Part of a small language model's weights: MLP 1024 GeGLU.
MLP neurons of a small language model. Each row is named by its layer, matrix (down: output weights) and neuron, and shows model dimensions 48-143. Each number is 200 + 20 x the weight over its row's rms, rounded and kept within 0 to 999. A neuron's up and down rows have the sign that makes its largest values positive.
After each neuron's rows, "fires before" lists the tokens most often just after its 100 highest values on Wikipedia text that the model never trained on.

L2.down932,166,183,194,182,204,201,217,210,176,209,207,233,198,184,206,170,164,203,183,172,212,192,147,198,179,197,193,208,163,195,211,189,216,215,199,215,224,192,183,188,203,192,180,180,193,153,208,194,175,226,208,164,218,213,214,227,201,238,205,171,233,228,182,215,242,191,197,178,228,180,207,206,216,192,215,202,173,219,210,213,170,193,174,213,230,198,240,221,241,178,200,200,174,223,188,140
fires before: " ", "\n", "age", " 1"

L2.down598,222,184,230,227,192,169,185,203,165,207,213,176,217,210,206,202,148,224,214,172,196,206,216,175,218,173,154,186,210,227,188,214,154,205,154,180,199,212,231,189,175,229,221,222,214,213,195,217,207,200,219,220,194,181,234,228,209,203,255,187,230,176,228,192,214,206,175,180,194,192,182,188,183,181,184,157,225,199,226,223,178,229,166,176,193,210,197,231,202,195,226,197,214,195,228,211
fires before: " |", ".", "°", ";"

L4.down703,199,213,171,183,212,167,211,202,187,162,204,239,230,195,224,189,135,209,211,209,193,143,181,237,207,196,192,184,211,199,182,218,197,222,187,223,215,221,199,185,223,203,229,212,175,169,205,204,233,189,207,201,220,171,213,187,180,194,197,226,204,212,202,224,197,183,206,183,246,179,190,201,205,207,204,215,177,199,195,222,196,196,187,198,192,199,156,194,196,186,205,181,232,207,207,207
fires before: " |", "\n", " is", " ", " in", " and"

L2.down761,205,159,203,196,200,212,172,195,229,187,206,202,197,208,208,259,175,194,196,226,176,217,210,235,187,267,225,196,233,190,218,166,208,218,201,222,201,205,202,223,179,194,159,183,176,183,197,186,208,183,193,179,233,225,196,196,168,186,190,189,193,209,183,193,227,169,207,177,192,180,159,188,199,201,183,242,205,164,184,203,211,188,227,197,205,187,230,185,221,192,226,175,201,227,213,223
fires before: "\n"

L2.down703,217,178,175,214,196,207,188,204,195,173,209,171,213,175,217,225,182,199,202,202,230,189,199,201,173,164,185,232,200,228,208,184,200,201,195,201,213,190,206,194,193,203,202,219,184,202,183,239,218,193,229,213,209,214,203,176,194,179,210,210,177,177,171,222,190,215,195,236,195,167,203,222,232,176,185,184,186,204,225,226,213,201,185,226,220,190,184,229,211,202,186,202,223,201,204,177
fires before: ".", ")", ",", " |", "w", "ma"

L4.down5,177,190,188,216,196,245,218,205,230,166,245,216,234,207,199,192,212,230,193,196,224,201,230,212,178,198,207,197,159,241,190,179,163,210,184,197,163,202,177,158,203,213,194,184,198,201,196,187,201,197,189,171,181,205,191,200,186,225,208,250,222,223,232,232,183,188,185,189,218,179,183,194,183,200,172,169,230,182,212,180,178,204,204,179,209,182,197,183,194,183,234,187,197,186,181,195
fires before: ":", " by", "ed", " ", "s", "%"

L2.down171,210,189,169,232,178,224,186,180,202,198,194,186,189,215,206,219,205,176,197,197,228,212,174,184,202,186,192,233,177,215,205,194,220,194,202,188,201,219,199,221,206,221,187,232,210,187,163,182,191,183,180,232,180,179,201,200,210,174,183,195,225,192,171,228,222,192,213,207,192,207,201,182,202,181,196,225,185,225,188,225,191,219,179,219,193,200,171,196,201,198,205,200,200,177,227,229
fires before: " |", ")", "m", "%", ".", " in"

L9.down757,232,182,220,214,183,213,181,168,202,177,198,210,209,186,195,219,236,199,180,183,209,216,194,159,177,204,186,197,193,203,183,198,197,216,182,183,196,250,211,197,194,220,210,204,160,156,197,187,214,191,185,250,168,227,179,212,222,184,193,182,180,225,186,213,200,222,209,211,195,222,215,186,203,147,184,209,212,195,218,238,190,169,215,191,201,202,192,221,215,197,203,191,232,194,226,186
fires before: " |", " by", "%", "s", "ible", "ur"

L10.down406,162,182,189,202,170,220,193,205,175,216,237,203,192,191,188,195,249,235,185,194,204,245,192,219,166,213,209,182,166,211,202,193,192,192,190,209,226,204,211,203,230,181,207,189,204,191,192,214,187,209,209,223,183,241,202,183,204,177,219,202,201,237,225,204,212,200,208,194,212,228,215,205,172,213,194,176,230,193,186,215,190,230,201,216,206,200,222,215,188,219,211,199,173,215,221,197
fires before: "ed", "s", "ing", "if", "ation"

L9.down685,177,231,189,202,177,194,195,220,182,216,195,192,199,190,190,230,219,202,191,182,189,170,195,186,184,218,158,175,215,167,183,178,223,224,191,193,193,189,187,216,205,191,157,183,189,207,166,150,206,213,218,236,209,213,212,183,179,184,238,191,213,224,174,204,217,162,213,211,224,172,215,226,195,191,187,196,214,200,189,201,209,222,193,195,236,207,183,205,194,203,196,171,172,174,208,206
fires before: "ed", "ment", "ron", "ing", "ance"

L13.down716,191,165,201,170,201,190,215,237,217,206,210,211,197,173,205,225,195,210,211,204,232,223,196,207,165,227,181,168,195,188,207,196,225,203,177,233,197,206,205,195,199,225,182,178,198,221,173,212,233,235,211,203,210,218,168,202,214,222,227,208,200,201,233,158,194,205,175,191,207,190,213,156,175,273,209,192,167,156,174,202,219,194,237,205,193,192,213,264,191,225,188,185,181,233,211,182
fires before: "al", "er", "ing", "ers", "es", "n"

L13.down1012,206,196,208,219,199,202,202,239,166,215,175,208,206,181,174,200,207,180,153,201,198,187,183,178,178,241,197,202,215,209,212,203,206,192,199,184,193,221,193,189,163,212,226,216,200,168,210,190,226,258,211,216,220,202,164,195,217,208,179,213,220,214,226,177,204,194,207,229,226,197,206,185,222,191,184,224,207,207,195,203,236,158,190,206,237,185,185,208,206,190,148,208,210,159,248,198
fires before: "in", " by", "ated", " |"

L9.down247,208,223,218,191,210,226,175,180,212,184,192,201,203,225,202,205,185,203,184,187,200,183,208,177,190,181,179,187,211,194,213,185,197,194,228,194,190,184,215,209,222,178,232,166,219,193,206,210,218,199,207,207,182,179,197,203,175,202,192,189,228,205,215,204,207,196,209,200,193,251,187,197,198,214,203,204,205,203,142,213,187,207,190,209,229,229,191,185,140,186,177,213,175,235,244,169
fires before: " |", ",", ")", "\n"

L4.down1005,179,183,192,211,193,172,217,215,183,192,201,197,208,179,194,215,186,217,211,147,168,191,201,208,213,170,175,170,187,207,198,190,196,186,154,243,198,186,200,214,203,192,223,195,198,183,218,182,193,241,224,226,229,175,226,230,187,192,160,202,166,213,199,222,202,228,204,219,188,213,194,187,205,178,189,216,191,176,188,175,218,217,201,223,202,213,230,227,189,180,195,186,222,173,177,170
fires before: " |", ";", "n", "5", "93"

L13.down862,221,161,188,249,198,194,228,243,205,201,203,209,188,157,187,212,173,198,204,210,194,203,194,167,201,200,193,193,204,252,201,206,248,189,199,203,204,230,188,184,228,211,187,194,200,191,202,169,231,200,163,199,196,200,218,230,208,192,222,154,204,311,209,172,223,217,192,213,195,217,182,162,210,237,188,205,210,218,198,182,186,175,172,183,190,221,192,185,208,217,223,186,268,192,210,197
fires before: "\n", " |", " 19", " 30", " 3"

L13.down953,185,200,190,166,208,162,190,259,210,185,219,208,210,168,158,167,189,195,181,205,211,213,212,194,216,158,225,196,199,215,192,202,192,169,220,182,189,206,209,170,209,199,197,239,197,225,182,205,182,237,152,174,186,200,209,205,200,220,195,219,244,173,221,197,205,203,209,204,196,178,192,187,177,215,222,183,236,173,190,223,169,234,185,196,204,204,226,198,201,199,201,196,222,181,210,186
fires before: "ed", "s", "d"

L8.down806,181,223,182,201,194,186,200,212,182,234,199,169,181,188,209,198,170,195,195,176,219,166,210,188,231,205,218,168,197,179,231,143,231,195,200,155,202,203,187,201,174,191,165,195,196,176,194,205,230,209,222,228,181,209,232,176,206,183,222,177,208,204,195,181,202,186,190,199,196,200,228,214,186,220,215,206,153,228,195,199,232,210,208,184,188,194,194,214,207,213,197,176,224,171,234,194
fires before: "ed", "er", "ing", "ation", "ance", " in"

L2.down615,173,200,174,199,180,204,172,204,198,221,233,222,179,228,201,203,204,233,194,165,178,179,179,222,202,238,237,157,206,187,174,169,230,200,214,212,209,199,213,186,188,186,208,200,195,190,205,205,177,207,187,187,249,219,216,182,183,206,214,229,229,239,194,208,198,205,207,184,206,230,219,207,211,189,183,208,218,153,187,196,212,227,183,199,184,212,189,185,189,214,176,225,199,221,225,179
fires before: " ", "\n", " —", " 1", " P", " +"

L2.down567,197,212,216,232,212,181,196,205,140,179,221,193,208,180,209,206,132,189,187,223,177,187,188,187,173,126,190,234,217,199,203,211,158,246,130,202,215,206,206,184,169,185,222,217,205,213,174,199,202,224,244,225,211,178,207,193,221,222,200,197,224,182,208,187,198,189,222,235,215,198,180,197,208,190,199,194,224,206,185,222,207,173,182,198,174,208,194,198,222,219,187,157,216,198,189,231
fires before: ".", " |", "%", " ", "'", "°"

L4.down931,187,204,197,187,217,213,221,212,203,205,189,208,198,176,193,195,162,204,175,216,239,182,233,186,192,172,251,209,215,202,210,162,225,219,207,199,209,184,199,165,247,215,195,240,220,212,191,178,244,229,177,176,203,183,223,235,228,186,222,214,205,213,216,172,179,196,161,197,233,226,189,191,169,196,175,247,185,156,198,173,225,193,168,202,229,191,210,204,182,191,195,186,209,201,210,148
fires before: " |", " August", ".", " 19", "th"

L4.down313,193,216,203,195,182,227,214,194,196,191,208,179,204,206,206,187,175,185,179,172,185,160,195,193,159,195,213,193,235,243,190,193,158,203,196,185,171,175,186,220,182,219,219,212,204,186,168,214,218,209,185,226,204,176,202,217,178,172,183,224,223,191,216,227,202,190,208,189,196,201,186,184,183,221,228,205,216,200,235,237,163,178,207,198,224,206,213,226,179,174,195,172,179,191,226,169
fires before: ";", " |", "A", ")"

L10.down548,190,210,204,195,218,225,184,183,190,184,188,231,165,194,210,214,190,200,186,161,169,181,213,219,198,227,191,198,185,159,206,191,190,234,171,193,201,201,234,195,222,197,218,188,172,197,194,200,221,179,210,198,196,210,169,227,202,204,179,223,212,162,236,204,222,219,193,209,202,229,198,230,210,217,199,191,207,207,175,222,196,175,216,222,211,202,198,193,201,218,167,199,212,223,250,205
fires before: " |", ",", ".", "n"

L13.down356,210,197,175,176,195,204,187,198,176,188,197,187,217,190,199,198,198,213,190,188,227,209,179,197,228,242,179,162,215,202,193,210,199,188,190,202,188,201,218,208,200,197,205,190,200,201,188,226,151,235,228,226,173,192,148,200,209,174,240,230,220,203,246,177,213,197,179,224,218,190,158,203,234,191,224,204,178,202,180,223,176,196,216,181,193,240,212,234,216,190,193,230,164,210,215,188
fires before: "s", "un", "n", "ers", "o"

L9.down506,191,200,199,216,186,202,182,206,178,214,216,207,193,201,196,177,222,198,194,158,217,186,196,174,218,215,207,190,204,197,199,170,229,219,179,159,232,202,176,186,223,195,194,230,228,204,216,204,207,224,198,215,192,236,212,193,203,193,205,198,218,181,232,181,213,237,202,220,197,195,200,216,170,203,172,210,207,208,155,181,183,216,196,191,207,192,191,207,154,188,207,207,205,178,206,217
fires before: "ed", "ing", "ance", "ative", "ation", " |"

L2.down971,204,189,190,218,201,207,222,182,203,204,232,177,206,208,223,185,218,173,231,197,157,190,183,205,207,221,203,184,188,159,177,191,204,195,202,206,196,185,222,208,193,183,206,168,196,189,206,242,199,202,209,206,222,175,222,229,182,211,210,208,223,240,155,170,169,218,205,180,210,153,190,205,237,206,212,202,166,218,222,192,186,206,179,194,203,192,193,180,192,227,220,212,226,232,210,188
fires before: "\n", " ", " —", " January"

L2.down787,189,214,202,196,206,221,209,226,226,210,223,217,197,192,202,184,199,192,210,184,207,226,186,234,178,200,203,195,182,163,197,166,261,206,186,172,190,187,169,189,166,194,211,183,207,197,196,182,159,223,201,160,192,205,197,226,190,224,183,198,197,235,191,195,179,219,217,206,210,188,224,251,207,183,240,197,196,186,211,223,181,191,156,209,191,164,208,178,168,215,166,212,208,189,187,197
fires before: " ", "\n", " —", " 1", "a"

L8.down650,208,201,213,189,211,197,199,218,191,189,198,198,214,224,225,210,189,208,206,158,211,175,206,190,191,208,218,177,206,160,239,191,201,168,187,248,196,161,196,219,233,226,249,201,224,224,189,205,176,174,213,196,205,190,217,197,195,210,214,233,198,223,213,232,225,209,183,217,197,207,191,200,207,173,203,234,188,199,179,241,215,191,199,175,192,222,196,223,178,209,201,238,210,212,200,179
fires before: "n", " Z", "'"

L2.down133,180,191,158,207,212,188,195,201,224,193,189,197,227,198,227,176,200,226,192,204,215,215,203,191,212,212,211,203,242,212,212,207,228,170,215,252,195,210,221,193,193,178,199,198,203,183,187,215,224,211,191,211,211,208,220,204,178,220,171,181,228,217,194,213,253,224,233,200,194,186,231,177,218,173,224,201,203,218,166,205,201,224,209,178,194,225,199,244,185,190,199,215,205,237,197,194
fires before: "n", "va", "me", "ze", "son"